config.toml
n_layer = 26
activation = "tanh_gelu"
norm = "layernorm"
positions = "learned"
bias = "all"
parallel_block = false
init_std_up = 0.0573
init_std_down = 0.0
optimizer = "adam_variant"
grad_clip = 2.0
decay_shape = "linear"
seq_len = 1024
doc_mask = true
MLP neurons of a small language model. Each row is named by its layer, matrix (up: input weights; down: output weights) and neuron, and shows model dimensions 0-191. Each number is 128 + 32 x the weight over its row's rms, rounded and kept within 0 to 255. Numbers have three digits each.
Before each neuron's rows, "fires before" lists the tokens most often just after its 100 highest values on Wikipedia text that the model never trained on.

fires before: " ", " G", " P", " L"
L13.up684:132138194139131134085174117089108104144123067171200115138125108144159084121130177136106137087185092167129093123082115110209120131125130095085124050132118159126119162131158145117127190118118084123081126137170146129120158121108117125167184100132107035153145101120095108096133065055130102126140098174152145070132120149140152102150155092165121157108115144167113128044097121102117132155117188136114061137146126135132086112150135127106187102201106127102084106122124120080180164151121094169134156107162088176121130133134187189115158143120097204066155143138159117135085142088154160170
L13.down684:089171155126111111136099096144102103106133125108106148163101088121208116189168161145100177142137061137115148137104158093192153099124159108107101147031063163124073132061128114099068091142169104181111133154059134093106186162150048130066104163112131148157103146135144183121119091110093161160077120129095139117096181044152113156172154116114118113104157111138160121144169134075148147142178120177154166144084111162099091083165136148182138116145141139131102160173140095124174142146111180128128110072114116137144098159132124102136149098127177178139096130154122121133166153165173147108

fires before: "1", "2", " ", "9"
L23.up466:119080144114190123105170145125131104127167162148182118089127118118155098163072144111134105114071126134129105123081125100085170121098100138111124181182146094196064096160112139111106102146157098140169125163086174105153104112179123037145160119137104114139128139145062099165157135140143112130130103126101159099136178146148172160077111077160183146109124128186156149151171101134127094123148076052082170168091104138129070130074141139117085129160078141150084040153103137185197114131151146075102136153176044188156091133096111112150134136145135136145092166119115112099143116118124099098
L23.down466:109138121153086157153086147093122140133121148190123126126118101116132151146152122108123195131157116133071126153128169145104107103128145093118154146086147167095159064113129088115149181104174057103059110100135104089169144140102090172122176064207138122162133095044136126094073181159112093120152107105092140146145149087096160111158125155116124114148128150088156126125143134100110113190120072117120179106040133087153071110131072116204177118083133140113093158144118123159147161188143122167097120165152178109077134151178107161125101107105109177147140096093140174163172214141120149129

fires before: "2", "4", "9", "6", "5"
L23.up677:172076089080087160100125096128169098162099123157114101119162118118093089080138108126162108151084095164129153071084161123090134155052174100102125124126121136137139095117151144226143133117113165154142160150118182096176115140136131154071113127168091141068120148150118155116116141088122138129136151172150155144170043200098135111165095096130120137079159163084140077102225083144149124160126111118159145115115096152108135114159123116114120120150095157106156183141114182160090113096132076167126105114125198181151113112150146106126195066122101150224165109110178107155150143106097121117
L23.down677:110171153146136161137124124162163111166164088108114164133123124062138162110183183203120099154045114085127147131119159109131112069151148163147069124092062140148185128209083083116184136083165107106116165131125098080046068131124111163147127171103192127152113091098081120150138108120113185169129135056181096153161184121097131145106148066134126109126101134080059120148163148137150142081121118131119122115172162134112107132155125149191116098106144139139147136146170183107152139136114144113108131120126138155142109139117136084154060062103140070119187075124125131102147134146119181109

fires before: " ", "2", " ("
L23.up518:132119152135153115106158167092041149144131084094141153073141161150130129174094127073136093177119145077152124128115121082129181127114152124180145130165158104173113112121171057081111148079172066122181176138139161161139173132174117093210180141111081131122148142147101135031125060158110111147131145144114190108125128150114103110143158142092101112124143184137103086168137146109120096138105158108137078184111091145120115123127145136130176105136094150129126046163141077146115185091104108106092177157114117139170095145080151134161094189123132102105085184136111105129163109058077107143
L23.down518:148111104175108120163174162131132127087145103153130173150092098144070153162189088114051096162129164138070133176223106121128057077110128122127098152191132146168078099126108087106137152151146112128153121080078141156130130119104099113126168137127169105112121101101125110141075203103097092127143149133155115104136114188111127121132100081130137163156063149174143158097140105147149080123113125089162091097111180188155146096109120150121123185138123120150135125110054143124176174167116159142105141140149134115094165143144109152148146066144123121159028116137083206134161056169095160140

fires before: "1", "8", "2", "6", "7", "0"
L23.up205:161106112068091130094128134176110150144120140103139124116132094097178153115125176115174107115158200128163136128111095133174144216116145155127090085108154064116120089191128098197117113091100124122153137132092149075177127124134128187121165109133092119113121152128158118139099155137162116110122122154140126081127067091134119097135077043142110128093107181090046132132110083173094185128084151136183189127104138069113125173154153176182083134123083187134136173114095158205137109118159127098154073106121115150125141193126119141110161121082111119188148116186160178091135122175134120124
L23.down205:105142141136174142145157116107139100170120128130109188108134086141121147056167142147058150093122153155156190091167180134111108198151133178095103117147112075144161106107128135151130114080170157132065116153162090149086098120174128147108168110102129082167121172147108103133116150181151123206132084084102126107118130126117191162074146108149119077095198138102107071133230107074136116148100079117157152118082117131067178121126131099184167156132091161110144135138096142171097090137117139132098075079117091092073083125147106154143106117149154112131199135109175120151127084179106112146

fires before: " ", " |\n", " P", " B", " |", " G"
L13.up689:154207163139151133116174068125160128088151091154132144081119085178169128140156137162069119111133103136134100124152085148170107125106137113084154109105117138109125059083156100123112193122107088128013144137171149120137125114132062159151133131143116082140206137110086082154157047076163158147117079092141145147151139099139098155140204128099068111099123164119138125141125111144141123102093136101092182196119096139139131133098110189118166099161116149094111059140102109120150172157120089109106150124107112172155165134090152164166165180106178074173125111107180118123109099189109135129
L13.down689:080098189177115156056114124175174055125118135101110130136113117100156085148156113197090109156114128163090148108159138184158104099096187120080148151133105192135123081123129132063042134117161112123025118141117105052143114111093161134097097213105151137127098153161111158146133112154094144134153085168149114136087207131143163114133139114161080064092132101091158131107146148157136126105107114150099110109103146120117127139137134139206109123100144164166100158130180131172155105147132179129077105130108120170159126143144109117144128102130122172109109146191067046142134138136151145164

fires before: "2", "1"
L23.up424:171109078104166112113093130145163076122117088146126125105125114086121113118174130141137201199085157153140140110139135058175143164109208117157130127129085097201098124093159123142125109143133137073114122117164084097124150104143144145155118111117103101115096145154131140177110142173061120161106094117131132102169175101113116141146140091180087133098083080122152065086180161132059061123108090124119172098100154143189146163117158193099041162157130110097095098102141105151192088145137128118098151205158163137104129158060148151118076136146096118163103110135088095125160133193133153112
L23.down424:131125115191148147159161034210172098143177157148146101106130077133185122072121102116087121132132141104119139115102158151089135140113135150165106109095158145142110111141125108162153175103115130116118141113122162083183170034108143110088094060137105112112099117089089148114130175177076092166170088138129118136127193069123144167100077125133161146127140159137168175127161131077149103099141065137129120142056136144089118093143180109098134109139215163106157132141112098102177130113134151127105151191109172117116110134154120129095136112191114096082161072108134181132201092118086169140

fires before: "1", "2", "8", "7", "9", "0"
L17.up741:159136118105151156113172139099135177098093180111163139073147102137158116104143120142112062105142135143165093067159206112082180135107097162153138117107108081157148070132097162128120134038174118172172143174139107116104097117109140157127138074198116158151070112105107070171133152132173148168110135140184110123125134146111116135052170068083139092116098142134123149123172072153143136113109176109079141085128108088158091117167091154154144105146085166165166115145138150191142114106149128124087124126102122110142105151144138109149164068125139113153143072164140165108153065118120169013
L17.down741:074197149129186078109152098156128156115093111124119136136080172161143154185168056151154172110130203151101173170069164181120132141168135110116153109144188149193058114109116132174098163185157130089118096114167101119093132085151112144115107177087110110099137156119125127133120115142120113137127121142089090117187064123140097155080199153142139121081161099148177110121184132100107109105098117163092101148122190123090113105149137147210100141156132108176121139081152144130154115141087086102123067127157168110112141101103114095126120154125140141056162154108094130078065105126131198140

fires before: "0", "3", "1", "5", "7", "8"
L23.up552:132135094120131093098170103153096130083110146094137083167124143132109095128147134159165136109133162128211100129121075175099170133097152115162114113104141091120098097176152059160103124095100067172085159135080107141156152142148156187096127086121085132118082138197177114102119172189154147148099131182146076102150122125059132139134094093173118137108132178160146163123202054133116105142125136083080114092120107137142133132153131151153062064173096108135193146110115102194119109146160100148121122154118081162133171133169081109169136119140087133154200158093066134142062144141095168121
L23.down552:092114102131157134103168139165133079209153130111169130135134090102126141163139137166165088099086200153114121100081135097165155180089157135126144144156115091081149122099103108137157096100103203119160163134104065135063122158137134157084079114096108130184199171129146151109105117141124146156195148122131124130125137128124178179080148144109136118120138128151061036150175111092066139153105091142094109164148104124120152130101108157129103157114066156149074153111125182123118069141168204095118094060132144091145095141092157117128087185156179087159126170090108148120061117125139124136

fires before: " ", " B", " P"
L12.up477:123179157106154140118134099113117072154108092213116119140171148155131101086103114061085157141204095141105131146163072151153196089188192142106108063139117122102143150113126133158170159098122114177049123113155147106148152141135121149172146129168134110137172136123093064106119071093129138144059101114149160147184096110137121097193183132129097093095183134124129152098101147148113109145106157055140157145145102118127098122137119140134157125149111181059160126095052111117118181151153107093102148114141095138151232148113157152127137127084134160106153111077119060103135104132105138169
L12.down477:099151161126152196104101058191144128121165169114102117127122144084166151131160099150124101105143065177049111117187128092139100094085188089102117158112127180143128098102128122088183127099079137089097167107117097116121129111122089141111135189084111136141165133178083185114156145123114121124094034066145145138148154121122175113101103098169143078080174114067155189111176099169100122153131114123134113138095105130157166126131200128177165102099133146113109179186110128147187156114115178095120078130114119149146110126143112111178084134123121216093097109127118131159102150180135160140

fires before: " |", " G", ";", " |\n", " P", "A"
L13.up437:095126127118135083110128027112152085123124148130168148138142100120139087109104127140104124160117068116109146122075156102173135115109192132052138128087114131088111224121204155148147133153114111158126120128157161169135157138150089077117146140125107110146108161122119117107166101145127107167229185190113132129140140172146126139193137164198129107170170143126071123164126100160144096143047168150137117118144116133123123101090132129138132123173123095069128075104172103047169182147164112079151128128142123139074096119158103186161168168133062147106141171148165080164113133137142099109
L13.down437:139147082189120130113110143112180107161141108121173073158122135185075182128131137124095163153177148159149138149094155070176106138163160110097123053173080164077109106135137105139147137095131131100183143141124133104148109149170123150197134135174126155102121118053156133141115148114143154118145112088159131073155129203138072163162070157071137123103141151114133160103099130071105158113140078075123168122168135131176140107126156130115135080087115139154148171176141122197080150145130130217098145131113123098121122123069141055127175092141126145150090097076120116137123064097059069123

fires before: "0", "9", "2", "1", "5", "8"
L15.up161:128093103114147122117141081116152112166196152076140174110098096138155120056166161107146071128098172102168149079109154104110099065098178184144115109185129110138141146099155194156074123143144096126162130164156086134165130119111081125072136066135124167222160173127112129127144139158166137136121107137104103122180123195147108099077125065109099169138115143128106092169153146067105117102134188143114131104069091107184104116114124142186116165151058154118118114163121132140153116128119116100139100128141097138171175174109125138122160149109173097134182060183195155093110138127081122086
L15.down161:136078080156123139132072120122141101131095123127137150135160170197131159111177181153101160087093136139133133140201133097133117085090164109090098088079115111155106190099064115139158158178161119096116067137191144094131087152100081079149195104146157070162150123132089183085104114144116196127126133136080121193081116132076080132050100120147126118102139141114118193133189093152134126127134065084145047169116131104115112118168120134136119163122105144162163108165124110200122095150151143140103122167135131171102121154131164148110127185170092122200103110126104141176155137109114107133

fires before: " ", " C", " P", " N", " R", " B"
L12.up112:121177162092123188115122073166111063104128097129146087122149138116181131121084135098031115199205121160122111203139079151153190101179170100143136095088111175127111131102158150118160183103104113111106111138150125098111156162139106132200132115193138160158183110124098065102091129105186124148152118133073100138137128115131099110167180152124120122096161098102107169082103135188130167109130124062136164121121111121119130122113127168128140140142133185078159118086060139123160180141184101093107125108134124121162178094081095112148110135107080176127114091094167077142165118135117114183
L12.down112:115195091129164153104059075107138106151117111130130138108146156070157105095160098138138073116107081163070145113148126101119081112084202159118113169119146136152101144091140111068188120120134154153148104121117131122113137140114097113106128160124149110177116115092145148130131165105153133090174122073153159149119149117119199102103095122123123108113178098120173122157149131153125096196034125113103104145096115097128123143152158133179156115141106185177017234140192149068157142134106161105133159136143153128166069155150114150145052129128110172099087124203144101144100140142157119156

fires before: "|", "-", "|---|---|---|---", "\""
L15.up680:100090160120141107105163132149139119087073130148094138175148176152119125174056136166074069165105145174157099128118132186148137119102125061082173125152150078130122144061187187161109122060114113166088118152143079133128158111196133100158109130172129128099084088156164116108163090173175100124091135166174131135150154205120111094166109117114153106098117107118170173096096046134124122182122135156074115136146212133152058154106149101148132158131162107156099114168136142080147147142132113058079171141109094059096108129169180153153123100129129138123148111079109120121140136134123116137
L15.down680:140115149128168120170127154161150099117140158141110185156121112198145139135103092129180116129158068109124139120120149154132067126106062145152141078181161115158129118175133158109164148111146156124112145050130128131099195094178187078182104132161145194082123128140131118059135083180131119139116146152165133148105127132119083138096159116126071121187152177134099119195113112108138119054068177073087132145200043103128152110127077114086155113121151135150181117135116123136136060124128105112086101095157090136150128120149062092119131078125172092148183113128147105147162163083132095083

fires before: " ", " |", "1", "2"
L15.up746:124135122104122110112099177102178179126144076101172109147135075164110143147097214126197088026089072177186087104135146138110150129091110128089148159149162088133164177115161118146135154154174064127180137176136127133124160139104181110122197064171117128082154132119147137097173126162149136149162112108102117120161135139154145111082176090174147104095123134118128079089139164118079157174139157137150097127103133198158166128129205119108179144117136138156120119102150163096118111116149068037125142155135129123176091131120101137127135171135092143127153107166075068094126112102120099163
L15.down746:118146111099080160139096145109125111151134071236120181121141058172137135178133111145106108121101168125114119161182116171137184119106161123084150142179110108193171154087117141162074148110168130103085130131089103148113116085116134140126102106156089111129134032136091167159119200146096100146110126114110091153106123131167181127074110151144143115104113134106149132066086184170128138137114094137171106146103135088111155110122130124207121145135090134084136084177091114134163137122198109167121112134195146132131095042097117123145109117121108124149109151209094121175193124058141128146